Part of a small language model's weights: biases, normalized queries and keys.
MLP neurons of a small language model. Each row is named by its layer, matrix (up: input weights; down: output weights) and neuron, and shows model dimensions 0-191. Each number is 128 + 32 x the weight over its row's rms, rounded and kept within 0 to 255. Numbers have three digits each.
After each neuron's rows, "fires in" lists the words (lower case) most often at its 100 highest values on Wikipedia text that the model never trained on; "fires on" lists the tokens most often at its 100 highest values on Wikipedia text that the model never trained on.

L3.up459:116112143118100110098085121135099131095098183138103122185135135106078187181117118140126154122128190109122087127169151103077112126118132116150126095107210121190139031075172151145123123122140154117141103108117156153122146196170079133073180101165106168104120123101100127080121089216134090090131081085071098102136053176141173146094106116117143152104133147140152122060163093163073110136169124135105163182112127106161106107184124089130100149129095122082147142167127125104092128116111146151161105086135187131173130108187127127192180136162151197140147125077112140085117127162146140127
L3.down459:129145162224128133120182149121111087096103096127143081078101144128108103190156100155123132128102143080110135170137122155118148113104110131101069143107159081165112133129165123074100117121070123118060072115097154154147076143179130137113129060141138119153070122131142182160184118138103158140119122120048117131114178140112120133131216207166108135156098107107151122124163122166120072098152148109169124134106164171114143195182158106094165105081199148108120140125130099067083155142111105177180122158184138146198078108102130057146145126079091150115144113142096107108147112128145151159
fires in: "of"
fires on: " of", "pe", "ode", "so"

L4.up301:074156104110139182048135115122133154138143173138075175136113147068093184119087127146155102152123131116090083155128157128108106162150128116200086092175115092125136096153163137136153172130105101136174190104158141166165110066143091123161108095189109185101149105171148080085142131142132127146103089133111119165154103140168078144127077086134143142083120111146162134140154129104083132082112113160120197164149134071170089177111190125075165178140108096096136058163115082122079160150095133172121174167103100127156025152168161126160156087102125120117132105139161128103119142134075127135
L4.down301:121105139150125145110111167172164172106086109172132205164159145100094147113159152090113142098126099151143123144078128096175164140203140124128111095154120061186123114098122119132104158099164106177136142151146076123116092132125209089161207098105114151110163144173161111094173156091152137129030161087133066150144119148089103182138165170141147086148171131122119110128111078131085147100148110135102115130099167164143169144053108090079141133126104089157105047132087114208144124097133160146102156080093070085131129137182120127106139159156078145132153119139136136083135113104076158137
fires in: "not", "was", "would", "will", "is", "longer"
fires on: " not", " was", " would", " will", " is", " longer"

L4.up574:138110153111159128171087090169146102105120255125107095164141075149118124139130135196157098110141120089158097108149124075078064182117167125137097121163122103114143082126136096107154087173137136110131173075127136099158166146102146100076101076124114150182124138117125142109128173181172140178163136086048128161116170164154082122128118162098170162151196163159116125113091084108104116121126113108103144145114084099088147196197149071134121104118089136126184098185120101117108095134143116113132136145179140127140083119158134178195119157138097128125095092061107139116091091096173122124
L4.down574:078115169090192204098069102145136092126104158111170096136159059117078113145191132128171135115116133151141156157151136129101137152098184164112124148103131086117145153086124081096103085108113101155124115118150132162150144125140076127111078146119104134121054052222124141124156157162134136125220098112106124117180114162117149177143164068111159152117124112133060076068118092129085141144144141132126177117150178133149147101115129126132140131167171135128123165164163073111128091126127177124087133168135092155113073120119158130166104159127120114145060047087132143120100162193127194106
fires in: "where", "within", "than", "around", "today"
fires on: " where", " within", " than", " around"

L2.up73:094157119109099145110081106087052146105097153112104180137135135145147117164103140192198157117163133058108162132139156111032114161172156129142100140113179103130140105209162118116117065131098096103158149080132045128131125100118088146089158130145109163104154110111133097104141109165162132104049094115091151180167127098139064088069123172121119160161132137143157129098121110110111090120126110170139136137169137092125082236181192082140113122190093129137139095149129107116110096104158138186161108158166126168158135144138151105179141131095127150113143096064139106140135074148135139138
L2.down73:094148109182168062127090191182072197126101094164122181131174134146186092138096170119128215145094115135144101132133105143133134100160097129134172148120115130165106124139193108146079113101152135121133143150099116110047116082117135138126139137184100113130109092154121152186155096121098132140119112170145131164104099050132142126119119019111153100151124114142117102117174112091095084178102103111159091087177127092107168151161126100141100102158105106121147131145143195145084139093100122188195141130111085128165176177176127180074168140145155133052122116106173089121137115114141117128
fires in: "in", "short", "more"
fires on: " In", " Ex", "In", " Short", " More", " Original"

L2.up723:157206152123092146170117117125158154129138193111168092122075128125116095134122114201188134142180170128128131065088140116102096129084070170152147088108152130124108108153146170123121090124105135144129115109073097098167132176130100090122121108152069135135139115121121105126115202127167158167093141155050053118107064129161163163058111107074156135142169183184134161110105084160150156145132127113092109107094168139076141129197098099106176156084077198097138132120117119119166139141144174148166136130153166133123067129182084150148145111148134126128126105052080135116104160089118088147
L2.down723:094153188099121140153130149113155128178103172134169164150084129105150137088121142113062082101176167168166213146098146127163165146140097105064109137107121074161107102086133106122072111153089107145147079076108123110196077086147111114109148125222104156167178128106124175127167162139146159135062166080074119149146141106147151110108140130139197115180078182116128148140084109136141118115065109102131122101121114145078111182213185069130119155107184128080135122104133129107149148141116204122148134119106105073081114107154138090123167108131119094119126109111078157141102130132144153115
fires in: "during", "of", "throughout"
fires on: " during", " of", " throughout", " During", "During"

L3.up417:132159138162050113133068164141184144139104200134093142115098158113119140125100130156163092178110087183152143095067147120121088132148088181141102113089165131043128092110129142160148114146100147088140128134117076091150146101090081088123075098079096153131136115150176144054103139113168163114161085119110130156082156160124141120119127109117220220133103115194104177128169071105132112106154139125071163101093149126151104143181127114125185126155116119103048100158105094136083156132143151135132187104122155116109128185157154168122185115100089114119141146126140142101083080150164118128
L3.down417:055088136120201171144072061143172047118149167104145097122178155100136156132111087149128179154219171134103103131152131146141184147130153103163166149176138100071121125058083124134142123057130203111105115112073129183173091116132125103149123121104094063165148110126111080109147136137147114139104161102146102139168154134127116116112121103114074151113132188104087134089158146102153132103140141155193121066089106167111143108148111114141171098085142130087123150119153143065149122099073098145121163167133139141177117160100144096152147128116145131115154087153102070111110189149138205149
fires in: "these", "such", "this", "each"
fires on: " such", " These", " This", " these", " this", " each"

L8.up589:124161123140125100149172099103107139100130166155126102151113143123130142193139067184118112159103105124141129146195157148157057151125114147164137068110134163143160138097137114177129100128144123152117161076098125123119114112143111085122139143148139083090114075106156164095115115156077066123090177110113140141132135123110209184130137154052131146103084196172115162117112126115133049123196138099100073156117149161084115146167080156195170135110131171175181147199099127110062165148158122121149127108214190162149128160103099142169055145111155102086145101079120106145138091105119116126
L8.down589:118153132066131099129135144140091127125164160121142118116140160119177185058152162131058131128123142174122130151065118169106142127127186090109106077157173135160103149103164065122064135138150140133135107192089076148078150153154155112213096113104156103077164147156165103155182178133120112115141128134154091092124094133140062135131126150106127094095172079162201045131140084185174085144087157138148098120147119111107128115107116162192138091163152174149139121150081089138170161079135122128151113064094101062110141126129115173090080109137121169096112181114124117132131142150127065142
fires in: "of", "that", "to"
fires on: " of", " that", " to"

L6.up269:103135145131088126053115154172073132181188195126082127151071138161087127151117125138127086160139178079131138109151139143108122159132056109140047079116138099160125102118130123141118134142137178138107134111149174104125139123192093109173054160182120145105115121157122069071157217140151050078141049128104123117093166153152133141113067160122116132139098129125123145157155119123057109130102138111081147165105133145125128172140150097143094169136148117132129170177170085119167122123136139169192166177150096140058161113160129136103103093142158127152135123133114065152146172142065093125
L6.down269:194114112120182082120134124094108174155190127171136147114154130126139094135158189112126128105116134118118125145099139160163115177123097152131097091133131085172137139162141141137140135124113104198137128114122180155120146197126073095170157074136102133134121073107120131097122157113086112156074138068104102047146120092129151153104105099139124069121135126125101163122171156107054146124116104141125108152141073141137126164106064162138221097146109168153142164090175104192128040122198106120160113080132055056150117154150145101142090150140127126097136170110164068092122175203135108104
fires in: "but", "and"
fires on: " but", " But", " Kat", "and"

L6.up262:117127222182116164101133108155132132154082175165133065130157128074108093180129100124160139128116157069150106064192141155100101107100104155104066131157150108162091131137145155158125103118106150049160139120142117191120132205138131046132146103175146184134133124068116170127137132145105073071146121136146080094117150145130149095101075114130089100100180157145138120120096127116166131147149099100138154119111117082128116117177108099115154173120103135070118163201059147123152136158152137145104100119172153138151127105056150186190063173129154118139110119082092134115130140150068113086
L6.down262:158089160150146096099158123118150157128124141138091091122112182101191098087138131150138105173120095107098122164097109149125062129077176133070119099154126131102074154151157143097151136113146132094103083135063050128138102098097132154120084105128147119103100160102150147116090195158139106132172090136138160168126107169155111127144164185150049070093140121165080153137118105105146121187161148114117140104112196130101085083147201103136098152149114089101102116167211110105138143067123136131067147143106132188156137072145147122177159162049121148174195138146078145165119143181108149123
fires in: "of", "those", "series", "which"
fires on: " of", " those", " series", " which", "sy", " Phys"

L4.up343:123170180163110114142163170121163094136127126206132102177133153116160094145144110139077115157103112166113123095131101127131099155079102188106165112124114109067136120117091131132175209138099083120137102075072106124127145110102081073129099125126173077169140074110191170089106135118093108106142183064123155151086132148128177187138130137113143169164115115162116112149141160167171108117148131095078133115126108154073152172149079098206110144090110140113181100198128140122125125131135125186141151111173206179104065069116123174161130149157132109097115086113100118133069095143189116114
L4.down343:149176144121147158186210103100090159136082083168137103110177088126131170117165130106154124088109121148137128126077114140123156109085169106166172055127168180115172169149126130089129142130102194122092116081150054098145151071065113118163066081145145055152113087146131160126104157126125130109142061115097189154149124130103151170133175065187113111094136191193129107132072133157124106123124168084103158115093119119114136144137170165178106118130131104127112099166118085065141175084132171173145086156152134125136115096120154159130099114145109147074178106154086165136109091132144097152
fires in: "between", "both", "children"
fires on: " between", " both", " children"

L9.up577:155137130094149178133099133161158136127113141179132123135121160137172097103121083137211145139119106169109132120145175115123079140074132157186118134142087152104101113083084162105134159164124076155130165125124125108132192095070108176098066100070163181190185104124120129124091153079117154120130140194130155189121126156137153114147145128074176146145169057150165078142142145127116102077140121091068131130057118170126117163121148152128103152144099137082138117140115129099164161202121068118175070119132145127071073144123057159109099128145111160156131144096158100043106098117165101162
L9.down577:114108080097099137137098184153151119067128142141048150164154106113217100123167154099150118111167127102115168114173144129178089095141104142144106157158119094137174132174094107113099116091164162197071195149130097102120137138107131193096095115100099179116134144125159143132077129109129110147083091110117175152121134211131163181120128121108094125076127141170137084185132109133119071069167156103105137077104101113144090088121179079125097184171124132056171146122127106143162197098074151120131151155139136128075094135129113154101180159170090174123117114116115134103127081117183172147
fires in: "has", "is", "served", "serves"
fires on: " has", " is", " served", " serves"

L9.up122:104084116178079114099083161164122116211205165110143114135069145145090080150142108154176082192123183079117090154200160148127112107192135125172173104119156119153110080142126109136113079181097148117137111136143121126136146131190138130162085090153157168143118120091158109189094196121198141081093137133129057099068134082176103100089092185141142161113127160168146137145113108109082134097107145095120155110116138124070136170102113088108091138153155143140089119107113129119117137141099100166116171135139125172121152128127082136054162170112144108132065121137067130109081175139113141158
L9.down122:137163107076180125090175147163109152119165120138126154146177150146061137159108101162126117125108148114121116126092107167180137124148176133145119098121144097046184160091147094134109140109168143143100171220111157133069040193127125180124060137117122124135130092118139087110121160058098087132111138070099155118103147121142183152158099141116112096106121091157147141187156099147151057169110096074104115160167145100147113144134097121071124151166135057137144139125153152157150105125173163110144179091119063070121153105122110117095158172156140079127123125133121056143212159143155117123
fires in: "and", "but", "too", "or"
fires on: " and", " but", " too"

L4.up268:106113082092150179068087154151149115178098165220087124103131148084084164118114096120154125164118142141070106135128122130039152125182136133173111105125096111144145125157176129110170163170104098105133135108118146141163222119074124122172104084180097170148155123178148122135164110144105144102180099148162179069099119168157153119118075120114115099091159124154146110143114073124069100090142226170106158183112093057130097113123092127211124127114117119120098088135145159133147143168135127143103195166144101094137124116118112128155140104110084122129086143149126123095133103125078079083
L4.down268:153096144097180156119092153162203111142052154126095163126149147051110146125132148134131157079114085160132134145112100054143119120151161142096120073114106089122167120113097079120130129131126109073163125152108151098129102092140144123187159116133123130124124119177154132103176128127161133118084130130157130143188104139147126174148144162189108084127135156126113114178124042053101108111133106163118135182032187194160167122123108165097081114138106120144173065095128169181072132125167191171125137105102091063110124098135127119124105152170102098226151152123155120111115140111095117163
fires in: "was", "is", "being", "became", "been", "as"
fires on: " was", " is", " being", " became", " been", " as"

L15.up190:136090112171114166118146118181155137122081170140090085154133178107103134072159122134121127138154106131132124132124148123166108174115122175123031049115158101116146093176145127110149173094076110124128117097094101115176077071134167094175124186108178159114093167149127141121173081155142133101102107064112161144133159141114134135150059197089113077132119109133142110148166139084093095130205130087061174224148129079149126145143127161133123125131124114137137063092127086127112112151122117131147129120114120148156149100123142170173025174162129104157144200134101152123178116139084133107
L15.down190:121072106127148229123143110078129159143131144208138091134188111102141133127159180113083096111130076126184096151098079087130160114187118176129121062117121110181105147155114160126126154110103093139157105160169167047117113085128166083156191127129124136127104096131132108105156126137165134106074157138145183130142142123086106153098171127113105103129185118170082109124118102095068128137122167096090131110132119168153107135152151165156155114166127121130109115121143105244145143073109191109102140142067067110093124101157101152122090141106107112183148205079073132148154128113144160124
fires in: "while", "when", "is", "m", "after"
fires on: " while", " is", " when", "m", " When", " While"

L4.up677:109121202111081112186125091107143142122150207112100134114113142109125117106159110148198111126145128155136116112125132133075161161108052208130136133135113184128139114128125139166086134111149133154076139097117071076187136127113113169101148158201112177157103121144150133150103175172117114146126096116072147181120078105161084141143102066090161171119129184150133168106127147153102092099111142059129120170112126121111125100198104105086134142109115124063134125097108162113163092142152154154162140102148164116149043105180099123172159206143074155090136095061164148106133113126127066166
L4.down677:123106151124114153197096113194128100133056141107146112097067122168151093160127128125112112140170149147108159127095115158113106130098201120074105110085101126074131126159204131140106159149127093088137128113133072130121105105098113200133146102136148115142159130115112206111166159118125097114101140065128150116146182158143131082082162081107145103133113053137192066096089099149149079063191114046157154102156134177121048096155118179108101148137174164121139147117141145180085137099134159137141091163124160126140101145097155118152143184160121162150105080109120162146152179167169100152
fires in: "of", "throughout", "crosses", "northern", "across"
fires on: " of", " throughout", "es", " ext"

L3.up130:128139094125120147083181089111101111134176195116121074120086158171097123097111132151132137146156187112138092112155237148132143103145149112168094106157129061132126099162121113143112138116068117145147136132107138088168167132157127078194111099183123120131130131100165144046135179102141098119141090108169059076140202144229153127137037163147124161138166129127124126118097128162124110155094117131060107154151072118130130138087119105115068138134147134139159139162161102117101074134118165123143163150158076160141114145130160146150129121141151147121090126116063107106124224130064101117
L3.down130:171128152138141183142127124106086102134114064130167133127090149124103147149121096136084134144126077134153085077137154155180119138135150156152107087104158099146098147129089133158092116141121182155141160150167086106107120232143176145169163163132123090177132068097077107104101136183078176152121087199095072163149125140128058092123120137075101137123064168166110099164125137121116092153054103116141133145115125143119123114075085119115169169170176184138143175144139141180113093094152138086101089168058152102130132160166114153092107173119059085138131089117152109091149141156173080143
fires in: "but", "and", "saw"
fires on: " but", " and", " But", "He", "His", " saw"

L4.up457:102140106167119078080179189155105092185120133218142112116164207146134122125143048163087088126138139156132114102140207138150094125099141156167110104110113107119091118104126159120158135133155146129202138145102149179117158122130112070165086142151088137155145125096132140117083179131165069091115141093137131069101112162091190176131110096121152085156183148137106114125152078089157101173091076109127139177081140114070154122162072103203149173118134120143123161150180115112136086131140063160114139113137103145127126174097108165153129122189194106135127159111116147118148129094144153057
L4.down457:097081102106171119127139132140148103136086172187125190165170138144125148167131119102137134128142105108116126164125088066143195121145072118118130136091190154162175132162122160137071162117158117124112133146172166179152153158147150044108157120098132173079168097091151078094182114141121168131139103144161148088095115146137107186145172168137129073172156136127155157123101104069127124131079128074130099101116069194148128124090098105146135152192184107132126087094053076068130116083154136081173122141121105118107087149168174154138169170125146114117090101110150149086136095121091073061
fires in: "people", "children", "family", "daughter"
fires on: " people", " children", " family", " daughter", " them"

L9.up582:087152181063107111158125112138079072099146224122105063209103124125175165175083080139075147189115107146140134116145135084133116166114132136140108076135185141112127050081112105132093106112125145118117151126059139148137163151108109084103145120085164131079149122144146167074118176166118111083156107087154118111094141112108165108091128088046199138145140159122166153166135140187162150117143146121193154107108148161163122146078123125110155147086153153120152094181133159132088167114142118126170078125121183160089122141115117119161138123098144153091087109138070112080089129126143063128
L9.down582:126145155174152135142110113142117103109140136027171141105111118130141092117146099121089143108123182111108157138128144181110110106124157072136147135120116140127112118145102117135148121107111129088147151113139100160156120115085094139134130090076151141153103172126141113127114096153133114151095134063181127106073116150117087113128111132138120145149152157117155081157114108089143100115120140125156091094115122130131143113138078101138153122150087148153092130111108083255123129140150145149180151136102107152144130149109103158127144122118130180116112117126166126142119174105118140153
fires in: "the", "of", "by", "ncaa", "to", "at"
fires on: " the", " of", " by", " NCAA", " to", " at"

L5.up715:108121102091146126118147191179146119184154158118137109126070179144136166094139058116184098148198165108139096141164120072104130157144139149156152105140151108082079129104152187120179128141084104110146148133109144166132129144127101124165101131177087166116121112025141123072138143139121067147060118083161061098103158161214113187082137144081111127190122113150119136106091089121122099085120119211164137213102136133096135153116112132093126127109171136125096106164210149121154146149152128133165171139123119160061134098117122166101152160156130108126099091108147124118129118071139096149
L5.down715:177123120123138095125132174176088179110066106167122156148092099146089166120119184120146067153118123118152174067102096150144098133143183094135089164142129076185158129099098091130149128101142136105144123091141137162159124103098151167120174081131122165121139150127142121123107180156068097075181200115088149149175136128039132168151119116154193094108172138177084106076165137060104113140137113093136107115147156126092112183059124096126170146122109102121150125052117101161182105162161165142140137071162121133137105144180132108191090116120098091132073137108077089157137154158156165101
fires in: "and", "s", "or"
fires on: " and", "s", " or"

L6.up63:106088099139088112107132115124097122158179117193138160106120129148118159175133158189107124157149156093109140132196174062086083164078139154131126124073147099097091073132172158227137167131153159125160103121113184158170184089148213084169082155117159084121095145124123098083132129158089101145120085123149113125141165138115195119112157180140072130142157101108111155121140125111093126149130144158129219158082080095137074140145154082178091161096171151093139154111144097115154083140097145142140129127127076145075145079139090108147134160113207141138078132133082118104137148124136108146
L6.down63:138123149157119100084168134113071117128166117161128137062110105122112084078118114126080103134072185043144176071143143169144140145172116166161112070114122067155093180084106082195099105136127138183079116163106120092086148186164107100161147153106167077098112106171076182112172184120111125109155148110103120155076161183127121095123112158072108105166109109180146131134091117143119121130124114164122120084151153114131142101120104131145144128124131143133105074128133135211093116135089178125120131166107092107186203190103144179140087145107153133146175180154146112163089113175123168145
fires in: "and", "she", "he", "as", "while", "but"
fires on: " and", " she", " as", " but", " while", " he"

L4.up36:086186170146104178060066120137105145145157127111090144167088171148073076134090084148167113125120188048100131116192174102099127143113082105145140086140160073173186096126158165163095094144125105099152081135131159111151129138154136071116123143118147104127113078147088140114137190109097086102088093140178076117105142201191183086093116147147120118150150118149120121118109128190059129105077146187128208155130132135131131132153093187123127137152106161100174142134145097106185116149114125114196112061149127167100162082116126157096147154139126130123102147131144097143085138090137138157
L4.down36:152058169137094149112134170123116095151161131159095128106091151144117136139107141118165158180100107178170167132175129154164114105085121134155074111144202118125122144078102126133088116138092145119152133089139063092096155110124113046158143125144158108127053080118096123174120153157089150135163153108160179147128134135110100131104097218087141140118150134144171150125128084123135163125119144207177083158126176093117097156117106144177178130120083124060165149083069123086113134066156084137112153158164092147161136178097080129108069107191137161157102102118156116164199154073130111094
fires in: "and", "he"
fires on: " and", "tain", " he"

L5.up143:080225096130103125120176118110130170156155142197173157118117124099098135195085138162135111135139142086116117132193190098140100146187093199144076121138160144128112078102051176157184117127137102086108106145138124177109152105134165119081155177080181123166086090105107097114116121162126148151075137084128098081102167166134135135112156127103137089125128178136097183078122166126089146149113175132101140188106175165101126145151181098110168131100096149096154138136144110116098128148112111126115099139191099197100115147117112095154162104103152120117046162134097105107118048146113107156
L5.down143:109126093140124140120142078128123136147114175199186147135122136125115159132099127102061187175164118116119132106106150113105151088099098141161150073093159118149133118101096140100114100100107140183118145077096104095121159139153183111143135093103092120103138140132058125076125133176162120084142138080091091150105060166137185161087149213148080052074179095149148137163118057100108147185038114131134137165113095154085164168133151106165164127158140135113166110116174151195077153109118152119130095077150153141135148133171197146085112142146152093135102155165109114124162139177147144077
fires in: "time", "year", "years", "day"
fires on: " time", " year", " years", " day"

L6.up722:048139127117130111163161199188146073218120143198132108130132165099110108081129123146102105111151150147163139052121128146145101127101083151146148129114103168116116095119129149124174132098099182104098119079112117204130122113162102116084093163109129102188148121112129165113130124152121128070180148092155088122090169180109221202106064066131181078156148130119132171128178120112128150158144161095122163101110154141065112118142128195145127160125145121055132156175077105099157125142114146143136146149125141163121122125105147154168143128160109107113113161140169135101156117052100136059
L6.down722:141115123107103175126138098165094157156114176154150179120161115115099106074123113111118151130124115168135120108126133134145149147116092095148119105171182159137094152132146172127085186195098134123094149150158163110158102189057113089173136078121171120112116135121126128096146147090142140072096134101099135103152139110163165160114136050139153124085136120116206112126137173111111145088086145044129102127073083177113144118109134129130134141085192079182119093149118046156114137072099138169146152194095083092161108140175168139138072149152134034166177193104198149125138109120118145105
fires in: "people", "both", "children", "jews", "all", "men"
fires on: " people", " both", " children", " all", "w", " men"

L3.up107:125151172075112083165131135130164182150137167133106148177110076157106123195136135157184091106129143130162075078140150092119117121136141125147156115161089116058141131115158205125216123145087128136185162116091104127221120145152154127137092134105186128160123106095077162085114130188180131124120127134086075130136158189220101122102118157096138161176122151124114119094071142146090077155130103120131160135094094074137135173114169089140118144108160199082129148200089136118126055098154127112131159116113111115128159105123111195091102125159137140090088131111087110125161090107121135111
L3.down107:150104213130126107139093162148136157206141105105161104141141036193154126138118151086101087138107128140126155138081147137123126149105192126132123134090088119104098136123185132100107097146130085139173116112110151113159065183089150123153118158139152093109121102121135149126162092158149144154154119095087062136144178122109106196130088113191115135136178145143156087088122100158123152127187116161140175136109090094160171117097166092120151094093096180111094151139110062101160043151175149084079135116140143211114104138126072118105138172102126145126086119140150205074154070119080131125
fires in: "than", "where", "about", "around"
fires on: " than", " where", " about", " around"

L6.up16:125122134098095141115131117160128157112163156117140139117089151112125191153129071141149135125145128095126132115126186079132111215156117210148183127069139135085118145099082133142153100151148068116145090098089151124190158112106121093156111148139112132142103094130160073088120171176105142123192105121125098095110134164129089128139130147157157172166104108158121182096130099106123098082163109154116160175145183183096120161183168164092122144038106168084039200103181077110130141139097171133150176165118134134129149127137097212069147077093129135080141120088125094103143150098098124120
L6.down16:038076118172133210102082144173166090146158126126129182132119149110147132154139118112097202106111125129113133115085114106190145168141153112087140133121165189112179104115148066129078072083179151111099175132147162143164154100120118148083119162114080137144099160145095132124149104119093166141162142181159149166112124105061112135152160188090126097107080114095063145075070128102121083136167070117113139148108158165141101162092091133130095149096113077137089141125196090147119117101154104151094140152154166122196144152112174112134145144166103068123146072131105140156184145139076151161
fires in: "this", "that", "each", "same"
fires on: " this", " that", " each", " same", " That"

L4.up752:088101087164131188157071169155143112126154166201117154153134147080125179095117089159081090140164135096069070149110133092021152156138095150152089179191087137118110083109141160141144130113120112136159129108091125213153159111116089178101119178110112106217171109163116086150121108172104123088139103110107135167117102196097123146145124140131114102140102185145139099083119116150087057132139195145140097146100186170092121135124143180164144127114154123049130096163153098118173128148111083142151116133123117117107110120114109142155122167128100166121090131087142172092149103093145178115
L4.down752:169056155130149159143111152103194169108140094144126181062160053118102077129184173123090149097068113109095091121105154125108130047222120124160113129189069062153117130140092156176149139163131089193145132170139126105155103140106206149133170168159168094116114098187122091098165117126137096147086084129094120125162096181089130155144128164205083128126105131078140117128135100079083120124122126175094120125140171108154152149109129134061135121149151127102119138139109138125191128089104106096136101147103118104114138115172128127071112132149107092181106169104104124133156123124163179157
fires in: "is"
fires on: " is"

L3.up387:103175137110165195112083108151111136173119129189056073113139116086097190108070117126136133148113152166107053156118114127103101125171119141190078049165145109098142112136167163110176155126115097151174098120123150142150125066111168164142108105098072165151155102160151126106180139143109119103164103126133173138142138126136101182113066179150133131109149099192132151091135119138056117086180176135094136156083143063099098114107171188152114128122125117157092073183109125130147159185141161164134211120144115099125105091122079155155122130101079137084118118110122152098145106108135065092
L3.down387:153123133133144182157079159155203141121038113146104158145169095075132152084128136134126137088124097179133100150087123070134137138165149118108132093164111054132151149107083125123113106125182085080108120160077120117129117104105165140191188135129124129111106116201150108090175116116129113072082160117135129180167114109101134183179115156155129093159129144173083166149099090073105126111128118169115101177086205152146171109124132168105092131106126129148138055137150145200138123105126182138123140110101080069134097074126152119095089149128101135246140128117152116094150152107097116147
fires in: "was", "is"
fires on: " was", " is"

L4.up411:145177083049106137158135091131137103174111130162136164175135137099088118202134139123168101217161151161158130051128165175160112093124134165141109168173088086170097133119077147134115154084135148112110178105122063099153129094118084136148119166136132095095120047106046059110105111133132144153113115119093085064090110163143092135113124142093173165108183149133149121128068145132130095148130142101120148154118115120083092155169171087134184183103117132152130121183098093099078151143171094120172144136148125218154090108164117126187171112145130133134126179117097108123114126152109147147
L4.down411:090196109147180115136084089082154143103057115142108193157106166131112098127109168159118140112209203151162123108142079116131125138123139135103096104088120120119127160101114067073132106145100090159126147162094080092070112145166146114125130082108170140161128144113130172100132120131103091071183144104118112152188093142164108088137117209128138103170037109110123103114134111170151128151155112179111138111145107106088083169119142115179136202212158147102152126160111158095105125146107093110121151119128129178122153118130094104179122190139149148090097129177117118163140152146154036084
fires in: "time", "date", "years", "here", "36"
fires on: " time", " date", " years", "36", " hours", "31"

L2.up569:054123171102155142153154197137138146167127134167137152132108150102174129163071066106172141149117079161113099140131112120135121151143154112132143159184127125119095111099145171132119129117079063131173148103153065132172130123122171158140095150159149123186121099092121192111151108127165098161112145150110092105060137137126147105069091106140067146133077138145106159097158113206142115119111131167151203117112124122102130148092183132141137162102146126163136121128097076107103155075209093143117113127083150130159148122086095050203162219111165103080092095109168119107117096097069099152
L2.down569:093111154145147159135152241108083174115094159120116176111169099117141132173104095175145121167101066150135124108141150133140097053203113101131160186143167110132183121135172083184152097100153120128113158187130112104137112143219151103125162133196112146152050115115153118117183124137150123088164105161138090132096128151093177134100121197153139113072136145104112086122162109095101190124104131095110151138099143135088136134073153089144068181134140090132127084155098141078104161125119089155149104127079102045118127124121120127164096156077149130165118078099121104103130092150112119158
fires in: "more", "less", "admitted"
fires on: " more", " adm", " exc", " less", " impr", " conf"